config.toml
num_hidden_layers = 13
hidden_size = 256
num_attention_heads = 4
num_key_value_heads = 1
head_dim = 64
intermediate_size = 512
vocab_size = 3789
hidden_act = "swiglu"
norm = "rmsnorm"
norm_place = "pre"
norm_eps = 1e-05
positions = "rope"
rope_theta = 10000.0
rope_fraction = 1.0
qk_norm = false
attn_scale = 0.125
bias = "none"
tie_word_embeddings = true
parallel_block = false
init = "normal"
init_std_qkv = 0.0257
init_std_o = 0.00504
init_std_up = 0.0257
init_std_down = 0.00356
init_out_by_depth = true
optimizer = "cautious_adamw"
learning_rate = 0.00189
lr_mult_qkv = 0.7
beta1 = 0.9
beta2 = 0.99
lr_head = 0.0118
max_grad_norm = 0.5
warmup_steps = 263
schedule = "wsd"
decay_fraction = 0.83
decay_shape = "linear"
final_lr_fraction = 0.0
batch_tokens = 65536
max_seq_len = 512
doc_mask = true
train_tokens = 236000000
max_steps = 3602
dataset = "wikipedia_en"
MLP neurons of a small language model. Each row is named by its layer, matrix (gate and up: input weights) and neuron, and shows model dimensions 80-175. Each number is 128 + 24 x the weight over its row's rms, rounded and kept within 0 to 255. Numbers have three digits each. A neuron's up and down rows have the sign that makes its largest values positive.
After each neuron's rows, "fires in" lists the words (lower case) most often at its 100 highest values on Wikipedia text that the model never trained on; "fires on" lists the tokens most often at its 100 highest values on Wikipedia text that the model never trained on.

L3.gate418:114104117125090153094127143156136135170117107122147121101172148137113132124115129174105091109147141134118094128108131136109138191154071110119150138175104140075131132117161106170162114105154179131151157108142138157122108129107150145142096104109127137171122089151146102183092101133127133126
L3.up418:111092107100148117099107142070062155140134144134089106103145134143137141095154168122131113151130130156123123114115090131128099127152117094099157145135103156156162156139131136114172132175109153107108143127101148161159107114125145146126099104146103106114158104094125143156102143143121130098
fires in: "over", "approximately", "occupied", "overall", "applied", "about"
fires on: " over", "ied", "imately", "ed", " about", "ated"

L3.gate263:117153137111153120100152101128140100071134130130161145091149139145112163124123116128125158132119131127161131076117075129125130165185135149121153122174140114142152146108084157104114079159109112111105118148125137112146140093123104104132134097105083131134121151166133126142084142090132160132
L3.up263:115090146131150110126126161128133134141111122149097101104143121116139143139112132170144106161172147129152126128125135101106126131161133152150135146180146124130137127160138093105151101179157143120114090132127134112140107105106167137109139120202162075162148128126171136172147119108102077175
fires in: "one", "each", "any", "every", "all"
fires on: " one", " each", " One", " any", " all", " every"

L3.gate432:149184125122167129131115142109154126155124126142141151087110125118085157109120100137158123121130130139102131147106152135135164156160104115108115159114131145178145127107155137118159127067113116117148160095129137132114121115092167135168124086103114122130143147135111137107145092090132138106
L3.up432:107108159152110155118142178126115116129122148127169124153149109120100109147141118179128111097126139120130139130129133107116117126138136153172105088151135142105134122127101169132096107127163133158119173134102094104099115105157125116141104117155150159106153159141165086125111149109156144139
fires in: "to", "of", "for", "during", "in"
fires on: " to", " of", " for", " during", " in", "out"

L5.gate396:150111083123105112124107127155115167122127128172173134161099116139139121146104128136146139107144103163095148118150132087151076117132072111134126099137170157124198132118148127126116083074145093101145099116115125115127123125170136110111097151115086088133189092156114091135153157152094144140
L5.up396:128164122116161132143096128112145132159178112144137122110148114145128077135109135127107113126163136095119116133143121121120106169110096117137151090143110146160181128170126171113132129115147116090142136116141140112108157128142148103108141105150126109162144097152137111130116130088113121151
fires in: "the"
fires on: " the", " The"

L5.gate352:134133113154160121154103153085111106130138125179101170132144119136125126118122115198109121109132170125183100104139094148152131151149113084084142166140127120150085131089097130099195156142119114174133159137128085170156161125128133134114123120110100105145077115096122088125139110120164157112
L5.up352:122118090152117153130146171108142129129133163166153119130132108118116159174121086121151131122101162148112164124115126141121129105183095121103137097156142128130121139101128110123129135145122128133144132146120125143102118150146093120154076154119121124124122121091144133129095109080136061139
fires in: "to", "life", "of", "couple", "record"
fires on: " to", " life", " of", "0", " record", "le"

L10.gate86:068104127115139108139087100111101147108133134096092171117137103130123127113189113117116104119151173145159161156112102154117120119134122124114157148148132149124144124148144169120116119142109152172140107137160147097102131135141157124187107139140173135133129111144152126082081143091114118148
L10.up86:137190105081128129129127140117122129116118126105097150126120119125139114102098129163194138150125133129113085157106086151125139136132129105184166124109112123098143112105148129105181128147116140112132133146115157171146140100114107132136111149175166110126161150103129114118121128108137158130
fires in: "up", "out", "off", "down", "back", "getting"
fires on: " up", " out", " off", "ing", " down", " back"

L2.gate427:137118158070166115117119150138114170184129136117131123074124126147119139149089144143139118137129175112130165112164107133099124092120119114127097076177138139156162087145132104106099116126164135141156144089129153147154132113139140110114085131147153104151134148139119147155109110096117087143
L2.up427:122102097138098155137156115100126109107100151085160090143089122115147142129148109161092132107076127155143122145146165132146117146158111132124148171111115122136146148163153103149129123156171124125140119115127110103091148123117153152064156137168142080159108118129172126140128160102114111158
fires in: "the", "as"
fires on: " The", "um", " A"

L2.gate225:118124083097117138103199131137144145143154103131124159132109111152098140154118101132107072117159163130117158143119135118153088105141110132140158100149151125157089161150088133145090096157138131075095108164147149186153132126137137142154162113146205142146131171128116120114125146115140143137
L2.up225:131093151111125105093116127081117142151170146143118151138115126119149135103090121150122111154140095097146104134132077125157131154165133154143140133068068116125118155168115110087143157107103080104132128120129107133135126099124138136169112105124124120132176148083099140089158105106161174136
fires in: "which", "where", "that", "to", "whose"
fires on: " which", " where", " that", " wh", " to", "wh"

L10.gate440:107111133124157120107167158086097157157120107120085137097132168139134120155102116126114138133135177135108105141109137120116075188143169097186160115155142146140141140119175104126135082087135124101140125128109110121121127101140141120131104119122146111140156162102179073100106109085107129110
L10.up440:122142121144129126082122069109151138118101159124123187128113127090102128152150081085144115135115156134151112166122131111140128145173102141152147082100115127097150154104144090114135142136123142097086099088124145121168142112123165130119141139136097087102177110110148143143137157131126127101
fires in: "a", "the", "where"
fires on: " a", " where", " the"

L8.gate226:116081128148124113111129117144099127176130075117101108162142100160168114135108144123128133132124127126117134101103083142086113130138105140128138104146133152182143101091131111074124109131116123105181116172131177169145124142133125102103118156099110121093148141149109113148142128092181172085
L8.up226:122112087166181144162124160138124124149121142163099129093166147150170111138055141105150131134139152130136114128130114117107125141122114111119151122139099176147133124118108129114141152107111128104143136111083165146143111115125140108140116118172146139105165119129113122099107106129107137110
fires in: "an"
fires on: " an", "An"

L5.gate373:154141165089141107152129083173104130151112102122150136085095161123097111160074138132143128164126117125107110113151140142137124165111123112112141036115196095162155092132162078160120110105097115141120146092104143148146118142159155147149129115157116108127094117127145121170147143145119127146
L5.up373:117163090128113146164094123136126113123149101122127165104120093087122113144130118108115154114129127117150121125143151164096149158149153130172161127126098126188130144137107121123107128126157116182162165125133101113158123136131091108101134132099141106198154139159114113120142145113101117131
fires in: "the", "big"
fires on: " The", "ig", "The"

L3.gate20:198123138131140145124089122104147117110164136145141141184100149154128124136114136114103136143129116125159113125126144141105090133119165145142141120147127115134136104121113146127149070130111116103113163111115126119141104153154101088145114128117108122105124123138146092128124090147163165132
L3.up20:121127150133128097147106162110070146125135080135124142148115102130127142139167117094126130171124146165102173131143153124121079116142118162161096134098096148116136106115122166072142131119090147125121125168144109119141159120120145110113108121141115091121137157106140156149133104149123129117
fires in: "in", "macdonald", "death"
fires on: " in", "in", "lect", "ald", "ath", " for"

L4.gate230:066114134124146121118166133118135114108128131184131124086166142142150156097138066099116133121144119115145148111095094129129160162092148150128177120142095127157144098116106162074135114149108126096098139110122116168110135148144085122161151095138117103139127140154187114138105101134157138147
L4.up230:127134117111125148117136117110161138113136136103080115111110147166099158170152103142120118108142141114121117155117136103110160165153132168124153133161091116118146134109126075109155088125140090119125147116105153145145087154145086094138174126104118102157107121140143108120129130109112152115
fires in: "a", "one", "next", "every"
fires on: " a", " one", " next", " every"

L4.gate334:131139137084154114166134149096129123145150133157124171127147148104097162105150104136128120091188148075145089145125101153130118168141129119150108134115153097111134125116139086120120129122133120110187100138116131163164133140149134116143119110090171114195177104153155127136120097110157167166
L4.up334:158118091117161138126137097112132160113131169100122120147163128185139148130155104118120121122136134127108134150136132146161125109137124121146171111146090122065146115112118116094139124137114114138165098107103136127169158122093074090172138130153092167091133105126118111131102141180170151152
fires in: "was", "is", "a", "were", "are"
fires on: " was", " is", " a", "ic", " were", " are"

L2.gate401:105160101156138127104099087119155124158144093114153124121146101117112166169175129162074094148140138113131086118165084166118118156103133096162142152155116119119105136137136113136159106109129126151149154104117138119118099135136136143123118069113155119105158099147121080169125126116103139117
L2.up401:106137142130159133096061141112132150148172088097136135146123127117120159120180143149066133118155111121113098155171116174112064118124154120144150155160124121131076113140126142122161148130146140159127148121119139159130097113169112144115091115131139111101147161139124086137118108113101125115
fires in: "over", "in", "out", "overall"
fires on: " over", " in", "ing", " out", "ed", "ic"

L4.gate35:093154111120110139107143142112122119140112126140120163140125131116142121101116115151132082127170121136133115099144106111093087107136118104134128126100183103117112156163153133126158161116118130107138147102107114137137120131126131129096153077102105111101134096133138093156147101171157163135
L4.up35:091126154113143154118169127125159148160106153127126147127145113090154127062126116072115106132176126102151143113138137117150095105082163111120128160117132077101172114150136144095116159131165142105128155098100138141144176136095131117152126123151086130124138118126143139138103096108160086098
fires in: "was", "not", "also", "is"
fires on: " was", " not", " also", " be", " is"

L4.gate22:123118120096167160150157102120144137099113156110142112129177131132131140126174150153138123150124170123114140118136103125109122155123123148107175098115160108145115092167147122166129154136104106118165117094132118165138165124113131117126106116110091162116166128099139104161128101098182118127
L4.up22:142092121097149124152134129139111147140131147109156148128160105114149146127149110138102143200118152117109144148119125155144146160138155115149168114130105088119140098136118143118153146130113111148198106093075116150150176101145128152124150140115117101095200148107139097145141109113156093120
fires in: "not", "is", "more", "was", "very", "most"
fires on: " not", " is", " more", " was", " very", " most"

L3.gate22:090175154131148128108166125136186125164163107142158147156165122140128104117155095117158122117139152122123091156130141180122143141158132108112121143101179175103108121100129120086132093147139142126135108119097179123125151117163133137143120123120168176165119090126132155100117113158148125165
L3.up22:110172124080146147141120132139102156156102145159095091132105127128148145059126170141126172138107144127093097124150144166098150100131125126123102142118108125106108115141148100129133106154141135134176131140106171123093096087183137130116186147160126137118137130096112089167167131104099121138
fires in: "out", "back", "time", "times"
fires on: " out", " back", " time", " times"

L10.gate209:104144117127148113151144109126102122161110135158106157076120105166170130117130171126136134142100113158114156098118112109121099168148131140136122107151124096145117097105171088122159120119105118072120083125114115171125119132109115101125117089129131131070102172116127152130103077115150193141
L10.up209:143118135123155145126152115118151122094146067105106112153128117179097165153105126128126131136158141124136113127121114118115143131127083123126129072130130106129114139132077085129134145083152123149150145128131161119133164136077154091137127157135143096126174123116119117066108135129103117095
fires in: "an"
fires on: " an", " An", "An"

L8.gate171:103137163094145105119155095164129147165117124144092106120141156163144119114104108143137116105119166127158158163124112103112107116130141112152132093143139153133121097108138118094126121097110117121126135136106093120190129136146157132160110152150121133138121129166143134158076099143165160132
L8.up171:122154112151121145112125091168135090166123118160123126122131111122137110109122117121140110112110097137155140124153150137110097191067089118139161114123136111143159111174148117067110129112108128092114128091124107125103151104129154144155065116102142076131140110140127081155147128110134135135
fires in: "the", "its", "their", "three", "whose", "our"
fires on: "the", " The", "ir", "The", "ose"

L3.gate351:096123128088128126121161143078137130112109113138073152129090079123183131090159134143092157162141124122120097164140126087125103171175068117089083152112141102171130124121127098155126128132075116132165130093112117147165147103140125129166112122148089111165153128154126102150116132133176112088
L3.up351:138120121113119146149141138114119125159153112136164141112133113165167104130147147098104132153177139167132124136135132125123151124109118136090097113105137072135113113165137147133127118160102107133122172098162113123165176109132136135137156085087095076146131148094149141137136141140111081125
fires in: "being", "not", "be", "been", "granted"
fires on: " be", " being", " not", " gr", " been", "id"

L3.gate185:108115122099143144113173094143107129136135123158109133152097110120105140151157150129144090138092115084133075116145130167109083160105118114165124135119086132116141158131141091092171098120105158131097137170164124128099130106126115127119175101136093118123130134153152135106118125112119146164
L3.up185:153113120124167110146136112120142120125090148167167134149145156127137115110133128167105135187106162115129077107122122143107111133144119151148118148117131122160136124113151134150109158138129152091138087146121097087139165172150120161116141120124141144161133132155110143154092154052135096153
fires in: "by", "of", "sonenshein", "kreskin", "meiningen"
fires on: " by", "en", "un", " of", "y", "he"

L4.gate70:146112160108150114163098102088135120125119173124126125093112185146127153159132082080151145111161131144157122144145158137138142124102142135099147086104150146088083159158133132116115136136143137098157174155153134180128092144141157069174151124126124127152196127126128106152140151125174115107
L4.up70:102128110103120127117117153143169159113166141137093128073113120142144159106144125121094157117162130126106133133155092123097160104099142135133135107095101126180118150126116159097144124101161150152132123126122142185095111120131131088169159144121162070131156157167161150142126145119145147136
fires in: "temple", "than", "approximately", "following", "programming", "big"
fires on: "ple", " than", "imately", " following", "ming", "ig"